Part of a small language model's weights.
Size: 13 layers, width 320, vocabulary 8192, 20.2M parameters.
MLP neurons of a small language model. Each row is named by its layer, matrix (down: output weights) and neuron, and shows model dimensions 32-287. Each number is 128 + 32 x the weight over its row's rms, rounded and kept within 0 to 255. Numbers have three digits each.
After each neuron's rows, "raises" lists the tokens whose logits its output raises most directly, leaving later layers aside.

L10.down742:129142144184174104129118087100126139206132156131149096135093130185155129121111138117146130143059112099159113069125124160129138083154070119131140078071083133157133104081155176129149057080127092103125135135109139124151137146128156175129148136164117125083175159113169069199147098109121137087143139180181143120078096129189067198141040098119074098132109109126128101107140116119111193127172100139133115103112079132153133150122146111099105176156118132129119137122168125158145144042172094162129089104085136123130090137103119144099126168161149073144143187121093146088086113216092127140108095126081135147125048121161120182179153083122098120135149148112147112100128199101123135125153134180146089156115102130130124162186151157120096119130198136141100133135166140116141101081116203
raises: "Z", "Q", "V", "R", "K"

L2.down792:168132149171094145089154083154160128132095119132134146145144142135172154115166172156097122119134120153138116105153068160155118123152157110082125116102154062167120131148118132127123147104106107074130152124140074111096127144087060129126163000116188157125097210139123083124150124131131119109111151129111063142111105216093138170128115131139134087141141178124131098190121085127134108177091138080180041129042164166116127146149169161119134169133118116139097155167077091192117160078132102096121122138138144133115092126127088098148123166108162149174150086100163083111097102090116104117125129145104134169127194092159104067103076112184153068082133107117155088158106105185089129077078121103132124113126106119146160101172150117173090120153153153174068170148148155167111139114132133
raises: " his", " the", " their", " him", " both"

L8.down594:119171111098086164120101119099139107151059139085189154207144180140121037182104120187126099154140157098114093144167093123161185101098114063115161099146164115127081121132131036098150116124079139149123068106129086165131110109101147161088064177118117113138115161167166157129078176112139077147137076169089174177065209095113125144177134118132101143142110137159139172149160132126122131144145126172122162140143110113088090133133142161056130170155169111141138160159070149149134098127078088102083143151093109138096149164149224120144050141113123086091139094144166121149063143120126138182131096122146114107145161095166109128122142125072105152162120093109125190148094128109138146143147099119115118112123127150120112140120150098159118150093182115101109168131119135156154064195092112
raises: "era", "ere", "eter", "erve", "erv"

L8.down961:168124112098124152179092139114144120152106121155161071129160128120142124125164078128136119138095128085116132165121156150096139114089177080182096149153183124153128093105127198189171109129126162147132107109137123144126135104148181124164145123158096085174144108130096085176124141129121146142187164084087135162097133117169095124140113130166098102098113154145137131145133163166141164173156177139141089127121116133126118056036142101074145168096171080191131115144114149196137070143170099176162147152170101079070127114179156158120109156107116087096053111104135117100161066186149089074150148062143155107167117118055085146146133095165147100150100182172162136131124131206098159155074167085090174089160143108103164116127099109087159062082084139142153084101141129108115110093110140
raises: "ius", "ial", "ia", "ious", "ian"

L5.down620:125163142121108140064134136190082085064094139195179146182096090108091096093111108128121177146158129113148160133138175180149115186112144125089086137159119163148081120165072137172143145141145097044218200171110140097088077123117117125107144136144141146139165131117055116084156076147173120111175132071124140170144109088198137125119137101146145086094124159165137081197115112121086134134083134100135172139139101125148072141127092074160134110085116093160132093125126126130065141145156084135102112113138120143181133135139081113111108153135150124106130139108144119115133149065108097152134127088125120158110162121157149188125205111127141156154142152150096097172143153123126146078148065121122096167036129088070134146139147150077171137140153160116113129148154087093214137174138105
raises: "ran", "ror", "man", "men", "roy"

L10.down373:144152159107099136188186113136164102068163107110158112121093089093122164110133068157155079145113115142136152133126054102122095121175143110101088106125077150074118172127133063161183168167099096139086134120118187103123111106130138155127050102151133127115113185117086171108113145120153116139165153107123070147157198100082185099117117157181092160187095134176062134128123157166144141141132091106174143122177101116075049188112136130136119115141090081124097078136113132083190159160161144103112101107136128185138112109130153121082089095149105162086096162114167152102112126159153129097105141112078150179070128131143171132084173079148167152157140065143152130124140126133129049133193149171052191138134136116107097129194103137161136117138107125110104160141113128098131108097117145
raises: " “", " '", " \"", "I", "There"

L8.down522:112141144137129129186069178146118109080228149089190142116051062142141132123176141192123099122098138134102148082149103111083173164130187070120134136138141188108075133093124101159169086113124139137156093145144104142126135081157148099096105092119098113153088131097111160071151069104124091114144162152138140100113117178196120111185114140104112150116179189061087152180134107130140171109096194104128153178083123114138128090059165048144120119108096050066085160176107121114143161118134154118135126141116148171217163166223123148130134085097192148150142152100118084086094175156119101142116173096144137112106153126121145155133083138120140137128188142139134113130121113134115116121131133149087095151129127137088080115191107171111139104144186120100152144172109108066186125103149131
raises: "oming", "ab", "antic", "ants", "ant"

L9.down1029:186137120090163131107123081071112172147116146096106174068168185145161193110173092062163126150180077125126128130130153177070148079140120148123130094132131083085113123135179098137079137182080124143109151096078122138126149150119118152117073067118118111132150114118118156126127107118242121110143156112114120139126196086133076073102203125171129122106102053142166114112149099131144187126127152126140103178120108156119116125166125099141127127220120149203096118117119153119146085182155165152120144209188127139149141183127156129143061145133126103157108160071086107147094203125130090125097117087145148098106161130134137088136140102075146159124129084138142113154081074106146123195145137102153094124140118173064144138147134075081086098163128107101141095063111092188121151110171217
raises: "ization", "izing", "istic", "ising", "ities"

L10.down1132:120138039077144136128137124156107156126093187091123163118081137126161195070091071149121139190086121115143135145141143093136164149129142120108144176135127122142153081103111077160140111120151119146157115099127130176081152165164147150136167144077093161110180162149137116097140131153109162165079101066099175156097189119158085123163131133143065176132124130140132175143128120107090106166113167153101154147124113154150127153197215124118074143111118084098161142103140157100158199120128191134206158098114151093137167142127122093103113092108114051136108196100131153122111154130060107178034119121107129145143125102152190099181121151078111152089071156105107151071141140173133090123191107107133134133070127097075169127138184109051115081083091101144155176154122149126117127143160135
raises: "est", "i", "ested", "range", "ests"

L7.down95:130035132116175146158133076055167149135150113124163140135119140191130117163149158110129080127163142128147101166126113139128147156183204102132122128104177097107121077115100124153135089142129126181187146127103145127167160180164052067098122078137118165154145165130112158065105151108114126074202169136122123144171104141152148155143122100085190191136061163115131111149145118170147086111145155071149125145128116119157090106114064128150088133145129071131126133115102174081112114131137056153162116077131166107105098121094079123144141172138146094180166101136148112125097118189000130109102109094111181120087135104193068166141119079129134120125096097114198114086143107184125179168083136128103161120203129104113101118133071132147060126141141140132152136117099133116123131170167108
raises: "\"\n", ")\n", " |\n", "”", " |\n\n"

L7.down1102:122073163092169120050102091139094135098115193105149118133131080127081123138087125112099099179125102171157091136082129135101129133119045120127168165101132211139108155076089123121170136107180179165105168131130127121107103156127130127174124155146096189160180123133188114198084157124166125151114080159103104160151112152186181107154119119106109097126076176149145103140135155114105195075113171058169162123135123199103131091158137171170129126111112138121114092098156136126153186114144125149117107066154139160156109105135157128134109142159081084111103128109134146102166103165109139143079124107136159142106160121133130109132125138115127135119206165084148104182150100135131128175121123152127160167135157173073176132119085192176150083127117123129099104159133116136091175160158072
raises: "ued", "ue", "u", "uit", "uel"

L10.down329:143081057123159146119113180169192175148110174125129137158085193149089135122097108105137143183126132137096134093143082120080111096150137100120170143124094190131151171108115145120138117128124189163125155132119138093161143135150156144139134065108186146136127114134125168083103116110097115136175078171111096141079104149078126156121148093195064089209113091138122154115116148093144093163177084142129098088106098140149089170154122090179150110161170100152193150099119118097104131137133086157129123151214166141147042192114173125143073101086147152107122211173085130105121101179160129118179149070159102118149104118128119139160112172134104155172112131107096133133117122149103109158136094147151111074118163118106116129108078101148079129119124142123162135092082148155110141200048177
raises: " order", " cases", " which", " case", " contrast"

L9.down1220:151111136076065189119162153123098160093159117110135132167162087123091137074087156113129141125118136128144126125061094099127109147120120082113158152103101079104108099135095151197092103107119128131132123110141102128113102182159110121140074073142149156170107125156103123128148086123135153195157177070100119199103125169129164112115125168183142111108108072083084099121118153091069080115123073164150147061148120176122137066127124160135149160153146153058153166115197145155089170117153119188142137141132101115118100169143169136196089123168152133121120116149107118126161075133107123128144145130120156088164097103173114120161097143115115202193104107121160075178110144155087127188160088093093105160089081222088167155163132105162097075093101141126111121128175131145138052113119144
raises: "-V", "-S", "-P", "-C", "-M"

L8.down64:131115099072131137119136068094161140088146157148173113132154167082160080057142135086132142103126102118157157138134169123151157156135126137128179095133144140112088035101171140152095166137115192169171089192098089180127138073159125092089165114125181128143118095131120140116139118101134084084138179125101121117177149075128084081235145120135083162189147157154148103117088184159124197145107147110126174148114147112102094171105133117161180162107144079145133060112122141125140123151113163078125077135130096080109093122120076159134104124160101125115160114087158081101155069132156138078089151067053110135148134104183111113151146118098182167145091073206118082111128099126129125165108105150140077153078158131140163158156089182174156130097158092134172197111125135181135156126142175
raises: "ts", "t", "ur", "ted", "ç"

L5.down1222:121128135076146086158069130128104123135139195089192053135125132084140137121106165152104181121070155114151136113149119126094185158139131095048076106113135099092126116148118117155119121231139161134123146137151149119157089122176136099127125056142125120079127101097132087101113088131142133089141117182206112182177095128118147090163173130060074127054134078080112134161092140127125109100127107128156130106100068124109229169136147143138092126157079065133162144080143105176127152189136157137149115130120128138138085161137146161025077140054101149105114137146120115151113096113044129179142204066138136131101101142166185144133093136161112168123132165112127155211169155196098144139110121145161148133143098207170183114129105108135151104121116097082128128082137126121113167151139119
raises: "ants", "ant", "ings", "ift", "ance"

L2.down238:123164193104123064164119121087082091138174153148117096148110118168175128133120141140113146133105129145156145087121184149147043134150114147102100155128159106121138146092103177162123098159114131112100164128113123143123097092159158106177088117145108145143170148134188137165082156120140134113149125142157116141171144164067110080135102095136170138153106138096168130142136119129186105159166105057124103110185164072117062113167071127150109148122145176167110138220134084097135107126172095109147109109113130044150120140173162114088094131140107110112123051187095089111144127143084122151122162131157116118119127132169104187095060179146117047153156097121138130123162086123127149129099114165145149111100123121146165117091149112214149137166114112127177162137073102143171232131178132
raises: " |\n", " |\n\n", " ==\n\n", ".\n\n", " |"

L8.down1048:095160134110120159170112113136103147090081136063115120110075174055100147118168169146157100155050116140131128140130106133088074141141156089123165115142126101139063115136134119187103128128104117126093118130136141112134123126148158147110085181106188156128133165121056168084169076093142126079093182135162128181159172178116098175119091168100146139166195122129080123136090095125168170157158142110142087095101144098091100149113143112142075133143117084119105102102128034069142156141161131205171156111148146131124114110140142156174124096122207107140195077158116122157138113109117087195066096100187143136096165118118112136162161133164127155111132095202111132153102113141150179140121165196122167132149133141087119125139075105111119126140152154137130182105150108139141101132126086
raises: "ously", "ity", "ous", "ible", "ably"

L2.down950:088094127130089190102112075143120099081129148145164167102109189152117155121101152073084137138136086142133123107162144142092187171120142146112080130118153171145168180051200079110176085083113104109095121165112155139065105149181110125166115063075149149086185168096177126171101085124121089156091108112073138093094117096124118173169120107141080170143110128123131130182177102125143141143119160121142123100151124164156166128143167116145206141133114105065161124101140118136104112099152155094155121163129042171205156122115096146133099148090115094137159140147097108145117168096125099092110117137093154127169124089177108055111137153117137133081097087114096163171125120116085151068139128104064143077183153093099074145152118171127120116107175141135128161147102163147089112164179128
raises: "side", "men", " house", "man", " House"

L7.down1057:195146083118085115145096124103131124146119072117174142170112164148103072090141140095054128122131131091107148189133086145054148201159116083122079115123103092097119106107110137176197120130100171130094081085094062142137132147109133165113132160112077083147102095151119139125104142120112167125054140103158088106130139106137117106114166132123107140139086171116123112137113111121107147166176171116094075129151146178170108125128094108097129102139121059132099177075137058123131195132065099182146126139132133082098135147179091168172110098059156129160102085139169132158140143147099075097162179180141100184114092117103154183169155126140166109133187114177184141143116179086140148156095113038205139132119151099118179065148149092152088115161142100164119083122135167116150133137169150
raises: "c", "onom", "ca", "id", "ause"

L9.down904:168206131139166108100142139097104069129165213128093159107085118171064190115123110179114102138115153153114185091161153184130075102156200072179152165095180100134114149172109189070128113184121114102089106117096152107152105115110091180152126050068100175133108151154154129152207144122131128118146155103113101128127084089159099096204153173118114128139128154135170117180132161126121162131121183068140133076126148156102143168098098160211094144104180115107096135145102121128152115164069120085113140149101128129167112171164108144121140124138132075125089097137091100121104142095155125152088110117108076129060134122117138094095129104184158092118137079170122125119116099160069150129105118072066053153179156129099172187107111072139153137158146161140163139144146099152134076112115129
raises: " it", " The", " the", " its", " their"

L10.down1230:115158166172124142122126135084140190112103082189165161063191158072180141125187155077156111150171122145172092138113122114106119153144128139157115146104096111114143154142159113146095156166136164122135124138136115136090153134134150079128115141129157163150110102122090139076133076084114170110156067134109091102109182157107111093126107120086111146170092094098154171123095089173173090135146124175104139137145162069104147171101141149105109120134120148141056097112124071169085156116105112171108113112093100127138184101210141116169132170095129186139095137092104140151203044113117184070096105161066147166086144137127116145150186128109154117115102058129140156144114127189138138057105139065120138082152117134090122131122123120133120078130130172120113104149169166107114109099177149
raises: "y", "n", "other", "ially", "ost"

L9.down68:163153129117071075098124105108078088120123190063146125157106170139145119116096117092089106179112130096131107177142126126132132102167150174116122065086186124176157122093082092112170088168122083092061160153139112131085115138103125103089100122162133097164165100111108120052166115155146131105105098127146099068197144114127132146094128180171186111137100114132102128191064166122153153173072142131134181098102086089168160161113162132135119149163116147129126183122130095113171142159141108099112115119223105123148145123101137153154127146102105132138139172131093198109137140164124134143156143129141123172156160099105113135122150204128130118122111060145109099125131131113076145092133145113187127075155113157114188107195215131126095128186118143151151083117118126112089102148114095
raises: "ication", "ications", "ics", "ic", "ick"

L7.down0:091147060128077090107110132113151128045093140117114124129144156115083118120111096071135148128098153119154188159074136104090081157129128108138109183089102136180166097134213157088077112157075064087136115136137146147079200123129100132118101126192128084166133112158188077118110136069116190122125142087154139119119157226136129082106153096123172096177092141137175126156137091158118113125122150116115128169177104130155138097140178117140156153187089126101150173148141129125138107172109150128181149165122092119110119144096165115042084137104148118085175153081140113118127132170142130112177125109186123100141124100124138107148181167211134154152094069125146145110116135179159085059114097147098192094180133178094094143153141125095164117150145102144172083168163105101138136097120110
raises: "ro", "ick", "round", "cer", "ics"

L10.down971:152112154171114116131104092129187176135140165153127120104105139172162137136130103075107107128129140168150112179137081106181170131132065097107123132120143051137122099129102118125110144146162108144102107138164158126102088126135160156122086215139160173090156158108158118109127049155113061147124118141154164151138139126170126096153117151154126144193179104082095115200131148104121133165125088145142111154166129121118161160203145129127117161142165203103096108134122072122153163158090156172138158072168128130090185091057142118099102096105097023139089114075142169131081163127079117108139152098094117136158093128105194074122106096150120119155088134118087197119095165168114105104122156158132102124086084111183116183173139095137151117151162088182167138217164105100143094054134100
raises: "′", "i", "ior", "ests", "est"

L8.down371:132113114123146193092179081116194108097084108161151123171092104121044150100169130159117124122147128128131131105075104053094082111112101151154142148058184127127136154138093145145113112075222074130123150124130132179050163128121114097111104152072154043149127102181089137203107146086112160065122106117149203099159156131187149103135150132134119090179091167096178139156139073146155195121137137156119071133082108048104148115132104188100090082116108120138192106133166099132153078071134091168164148080119172139168201125138129166167147109164090111143101073143113116114069109071123110115151127194110116154106135161143152134135152140162134133121116107075117126121149112140153139131149126159103134078118189103043124135138126088131136155095127137135135139148075148152145114172106148
raises: "s", "'s", "’s", "ties", "oy"

L10.down846:128109095151074126141109160140124095124174211156113133158141109174102129079130231159127123124130104121110171148144146179159100068131134162107130131127132143140152149132170141086138110158096057125116148106090155140131150164139130121103045000145141184146125174136192148095149196130124142146109106153100093080103149069066151112158114144162166052142118140124117125194162129135146191112108104133142180166103146144161125087143126179082094149129122148183106096176191155149160103118107102107096118180110123133177166165130114164089116116113070146063116127138093150104130132147080124121139165134104128103097138110154098159123166123175142142108109056125111114132142152173118168078116165122153096126106125204162161159120068121130115174153130059111152116182145097186107074094115152
raises: " off", " Out", " out", " Up", " up"

L8.down156:150152176108061135122048118136127138132108147130138118155203071140086158125113089123157152148172142147116174087119181114150120188132121142161175137152159146130138152124128140089132135097138170124129144105098159122125106080166130068173116110099124070120118080131120093126081149141137117177170161101166138130066190142200120110154092098112138108143085122084119119143151084131150145101144162116126162190111136188133104146132147148143119114139146146155156138124124141155171100147105163161160163104138138089132128138130120146090131076161119168151138213074128062067140116123108134093159153064085093109144140156184090094132123151088100148143092104063119112188189079146169175092081166128092078087028109152097150148146136170126136156149136150078135134093112095121106114136074122
raises: "ry", "ess", "ries", "ament", "uther"

L2.down103:145116135074116129065124073145128134157113122126114108141132137165096093055111159078100159085149085079148203111135091123145092121130154154146097079147091163142085141116155094100118140155123111134146133142136076183079144130172132189113152130111162143142086076146153092134138109119192122164077168081158099168112170107067097162106054121192106122095183150059178144112138123118163101105181149121116084046135131172156101110152158145132156153219194057123131077172127136157125131123079170104101174132155099105116086080139133167128058147151137111080142124083143136164100181110069155157102129148158190144105151050084151145160140149146119088094108133158143130160180083156207085133118156078148103145131100149108139125114139195174117153129148101134147152146108048100102109183123130
raises: "ility", "ilit", "op", "il", "a"

L8.down46:222113054121123073125142127155191107132112147168149055134079131047123114117166144149212166099080122106114154126183155158163102101141189125156054157082091113162115123131115153154095114108159091132114135121131123143103097172119120142203117127124119152099127124129125133090093104160118111147115096202111118142122164159181144079135107098163130097078185111140159188158116166096182152181063140145110111099130133137088143125151145095177144154107129120066092146160155137134175166119095119180126105121084114150135145171131058114168145080148118103118127127170125104132121176124097098122153088139134155153153167115151150085128117159097131136187063143089118125119130220134131125095180094119084177101125114122108157073169152060139131134132151147126138131184128155131108065086122156
raises: "en", "an", "a", "í", "eng"

L8.down612:121143096138107167096137106112174090155182170139168110125163116157104167129163116100069089114178093115145134096089137161142170199185094133173094121096067115112121110129128093161134084172150143091108075125089131132116132129119166076151139150131129144109077116061160200146185110179104139095114105127152133137153140054120120087132159148146101126180167125116162096121173143122091102156117106059147182145157123129189147126189143148063138176087166117134141160150075145126075091100093163087132089108150071124105089159135143164157196175114106101104152099053100088139108073106138115101142134105215112170099121062130131125174145135105089128114138070102154144100114108155091155173041121119113124108117069181167171110093128141159223126203115093140158151108125157111078131115104152
raises: "ments", "til", "ement", "ts", "ted"

L8.down948:101157117135174093153055063107129106103145108182082112155092098108102149105064112113104111142201161100214129088096164131140188165158152129119125147162131125134126157182088156149069104116054098107081070161109156163161143136097128152131121116122152111148103142136086153112156081101145165094140151109191162127151105077126139108126201127123134152102114110110081096116116144140125150143125083178102067111103104087155158082136108118168169131103107096090142116044096146119130108150163168141166067126163180147120116073140103073173100080125097102089178163130097092108165124086113120055101153090138184181108162119102142141131125153128114106084096090175099104118245199113092077130081140111118186128151187147088090162140149111144118136146088098171095129097129155178108120119113109
raises: "ter", "re", "ll", "ster", "r"

L7.down986:135134109116155134104166123168100138110165166172087137136107147154134133099167069062127040111165173179162165208116065073106152133159198194178141174148140127080125169113185103147095081129154167181105118149168160122153098131099144108134171123146144120172148106111154175134132103092183122139126134139104119225133116129099140163088136145074155122127126094112137133136147118167162120094119128182135136142103120096139111040145192140146086129124040116163130094135113135076127139158154103151141126112107141140170143147175070148132132109128092098156114119077088157161110093060150086125127174185099134150182086068110107113124140112093156099147151110160100153156125130162151127113168170093053082111120134084074102111062154129089103097142086133131146160115193148127113079195091145
raises: "ium", "ical", "ograph", "ographic", "agon"

L9.down574:114095118126096120105138072138101171111164095111160127121154121147139123124170115116080123166180163149159145092131164120103140159116097130180113149165142132143181162115120207194146143161158109117130146126074196093139035133129140096116142165147101121103145150140122162088169173078119148097074151160167115165154175161102142087123091103088149116133136116148095106106103151143117106142079171127111123090164142111052107120146158085160119127135158077120168145153102106229086124175142087135166087092145165150120131098133121094159120108102123136086091136113065134086092113085110174114143187099113160238141154142141119107140197105155152127147156139158109087187084170082161101090178042103099154099110150091142124064137117097101052147073076170071208173109131157091123138122102098
raises: "ists", "ist", "'", "ech", "at"

L10.down506:100141166123115101105104145139151118160158143154103130121104067100117167125126102126160153124181166171108117171129137158124119094129086135145144119159124176140112121129077157081144077122158148116111137098036149134135100111135106103140153165152163151148159129101154085155101091137105159103104165122176069124141134153107187117121061098058138121115183105119102172112134177074136147143167065118136144121167065136166131148061129115125122078128132072129114121154118167107093171116143142153178121116139115155100128150133121131059122104124137154165191168127141078097184151091129076108154110133162134073217130125155140108081141123105142104105072131112187103130101110177130119127134207136153135111092137136110196140161112111123179083108112109131112081124190115169116197126132236
raises: " II", " III", " IV", "ines", " X"

L9.down241:159150187111203157071143073102110096126108090133137099084088113166123165117171121144050054182140154089127112121191188172080102130110181114104160154175174113123144159102150148128108086166145156155146148104116078185144116093045150157136129171127163103131144091172154146131168114084128125110180120119138091133133072122160056168108186101087133122171125152127104189137119156155134128186119145159099170121115106142101085116128116167163143068125140140141150141133151136103077132113111136161200118093056204119150112101119180137131137173139052123099176100139108112111105133163119065191162149118188114187071147149100131147088085153124121095146132138111131146189118162127188125069166110101132152097127167045092103162154132076123155104108139105124123143140087120070072171074111155
raises: "o", "ox", "oz", "oes", "aster"

L8.down575:119094067139063179182120080163164096150174099119069171079139100169135125116148145102136107049188174112126132100131138063129127107131107146142125083073087110139089157125136093104121151152101117097108120123103172115169159131124152130154093127113103101069138201080113059124126123169151141101195099073112131143110093121114056126165125149173122139125117094104129083180144144201122133109077121130126165125127123117088141076112125167119094194127113131159153130154171154095079130090057138160134168142134151134173123146174097141086132097147081159075139172126119131119119075096134079130129131107148160158144106171086159159171106086175143135165118116136180069106073168178180116094076169104079142150118131136193217118139141105161098123142147137111158093174149141135129102179103135
raises: "rap", "ater", "ft", "ra", "rab"

L8.down1033:127156139108103116066094106136138138119124124203170100111130095120097181121168173132110156177155106086178132157108090121099100162120079104145118142096121097133151100152120084172134149093111131114128087120107113172102154099102163082090088178124138146144085163140161108150120157108147184077136098127199151099097138138189122138115160092147159096100154145086049111109150111175140050139136110114115066094088095129109133172155142163100167124143168110137182060173090077150116162150157151175041141079176142130086108135135133141110099121132048118143092147082167118123093078139147168137149125116071209148095109136156123105168180144112125054162075143168135175158129144199129199114145082216106050080118038124135119110113071099124176103155113186158180165160153142158076178129097147
raises: "wan", "y", "w", "n", "ys"

L5.down919:144097163129143208097169107113157174137143026074157101161114107124172134133064163093070106105089090156160138091092203116119087186142096127105087137111130146130114116119158140139099132158138086134139140042125091154159177144156064116108152200137169050120146088143131124116152156082151133083102144120111138137141105121109146186084066153150108131108164147123084152171098138141054113120068142125158199095111093174117060112124140074135163133116155107216167062091166167095087147193129125143148016156100133110130051157098160116164102108150127148131108104134096107159169088079150168135115114148119161128087162092138173112118158147134091122132131174166114120143154120108114159112117150133112162087134115087097169146158113163153142096113114142180140134142172134119147142106153090
raises: "ists", "isted", "ious", "ist", "iety"

L9.down84:086123098117062118166097080167108134074123102099099109121153097145158114109126157126070159139177152134151098131120164137089087133183152106122101113104066153128173149119122202129094138176133179136096125107161182151101181155091076161184128007110128099086134159137159090145191165100112154089151150153076114087115159160055115075115139165163117223118159090136121100147126083173146130151085140111140111141069091093143150102202130137147114105124087126134107079110129147130138066124105127113158083142148137162166105151099087138154148165158116104139073121138115152121173123132155078101094097145103135143113192132150169182175121125126122145137183113162160108138140131143106103107110175108137167090124076127063065111130150130124134090180141121094135098138194106143196113079053116
raises: "ical", "ous", "ising", "ues", "ued"

L10.down322:127137101091146115166178086167159138142132114117129069123175170124093171131107166141085141126099166149096101120131147176124094122127111125155158185109142113143104116184136124122106112177145114108151075145161120160130119143134150086098127034137115131115082165157140149096124117164159115071104121146146151143150117190200124159149127154057177164105088116149169125098114092140114140110127107144155203112062132079144087090075094138148088136076144131141169132111115151011145155082133144165097124147095162147157184147119142136139164072081109176083151094134130133119100134120072116130157122122077158174133134162049135181074162156109150132164099138099137106138140125064145073185171121138142144089111111163106155162154087099119133157095055127147170161094069128205144110107129158
raises: "ties", "s", "e", "while", "te"

L10.down827:163097133134104136167113159190135085117132126106153157137117165126143138183123105124113083143128070110159157169143132157072120139114181152112125132140111108182132147100151124170170155173129158111107125137137096134120121128171107109129158083130110128087131106128139113189129131099163123112122086147178127112184085122185136092129150070152147102156120120067130117128152095186167122120144130127134182102098101173140130140127120135208148077105161104094120116081085171086121099113106148201152194149127158135133093169056146097136201069160092127119074099141106129103157151123100043083140129139166170143058096123175171138191107176111122053126135154112169125205092171066089151043105160143166123167179168081097129158132108124150113139111124107121133144133100094187110134165097122
raises: "o", "ino", "os", "oes", "inity"

L10.down214:142164133093068086098143140165127086100151142148104104134120150093109120096110101107135113136165100104130095160190170133141118152155118132094150149119092214122108158181104141151146055169130149139165115136108088143155099117109138139122082097193096088079124124166166147154142168104188152096144151130069153108135179144063166066171099122101122119106125207131133164152067160124160088101175205142119134084102156114164157152111044164135122085129082161132100117166132119193100150114110123096151144090075096157181091146143142116186199112138132165165160088167077078128122150113163110117105162161146114091139199088163058111121133138161119135135145177124133148094096095124122137102121039118116137122121160135085073079134112106124203154132105129134130129164051182135064143131064095
raises: " film", " movie", " documentary", " magazine", " novel"

L9.down257:110107125194119160165156160140129149086147090167161107107162081117087152149149105088161124143172127177125151191115092126149141137149101175134145098154057093178133140099113119116150063113153143063214128131154146097163189190121149128121155202138095117110124099150111138099081061162140140072186164150180093156113216163100162078162167058106136165087162105109148078141104119099138104060103134164147110145041133157117091103133110108129113135142112115043099100194105086140134106152156151101143118112107124102123140166066139122144142152096177076113127046135133103159074137105167168140120071069128134179137124146119087147137196140108162124169145126155075131131179220149120155105122132192110138129097134122104114096159133098129171062085111197113169119152111101121094120134091136
raises: "a", "'", "an", "’", "',"

L9.down970:143142247157163133084093160121138153097121082150104135158145176144087103080091156125162148149166139065080150110145164104114130145088141158159094147110134083146109159140124133170064073151150170153134207100044179139171121132080137144135155112175110137177145110110146165088099117076087144113113104131111169122165153128111055161078165116148173074091132094149119194097138134133129120132151093148143139111133139149184159145137109133088094057136114094120117053137160145171168108128119108142179083143153126118140097138101135176138079107125122103094115131144064076134111159167177109112162121148117143080155214165058077123191117104141159131144091165202105109113122111136160138091118130103072116133133086098116179127126085117151116088152119123150143085133179105132123072130139143
raises: " up", "-up", " down", " out", " hands"

L5.down623:139150130157089136119152119168138121101151150115139124118183105150159153180150111120130128189125086091157121105127131135122118114121177120159126150100056056095130119126158094154144116149048093161139104137154124134109099133067098069127114177078163079141191158139121059099132105107090078143108102076140120083177143145109167120068129129107156107112074091146122119151103143150116129195104081199130162161088136107149114110107141213120144072156104152088162117148101092098204120175051164105133199148117167107135160177141150165202117131089154127144170115056082103147127174112083115062162184150152161113119133080166084123110156104132108108098111128166161063119132127121155089119149125131094130149094091103123149104144201165123149059197117079186123130091069137155099130153171116
raises: "ic", "ication", "ice", "ications", "ices"

L10.down47:125132135139111107140121154106150086114149067121122158101114129121167147176102125109103153144127131092149157141150140138100119113134163126132126149079115127116157111134123150104129166126130192126168103174155124141126135145144107090110119000142144134091112139173149115075097142152134083129105134121152152115129110163115137113159142116131174138162152202097096133111126179081185125108142190084175112156178164055173143116113071084162144077162111137142137088067109099113106116151106097090103118129155138157143139155093094108121118122137127096123122106109156106140123113157075112102150110162090167115114101148116113176158108103107157194137126166160183143139180147139115153112074134129113143133120075123095130126087113160110165177105121084122083143091130160133107147098151142
raises: "\")", "\"\n", ")\n", ")\"", ")\n\n"

L10.down346:145100166154176085159120097136138065130158128080168129119131136152150184156133120155145121097075076098127114145117074210062125098123083162200115184158097108110101107173156132114131146079125125116135152141114146114120151131158150188107158125146184138165149143181119133081118118138172177122121139122148136108177185090148129087062096093121102023189115085174150114122106085100083130174156218118150159129100128117148072161168089136186128114091132172103169098062061124145123149129114166151161129087141108133175143104134102132163075169140086134098164120129157138161175076138081180102143141142161068125141084134157128139094075059128104126085070127091153096186104107121142132108150108140100128163208098101139121128123131136116131128100144162123157134096139086129110189115146180
raises: "bles", "als", "uss", "duct", "ally"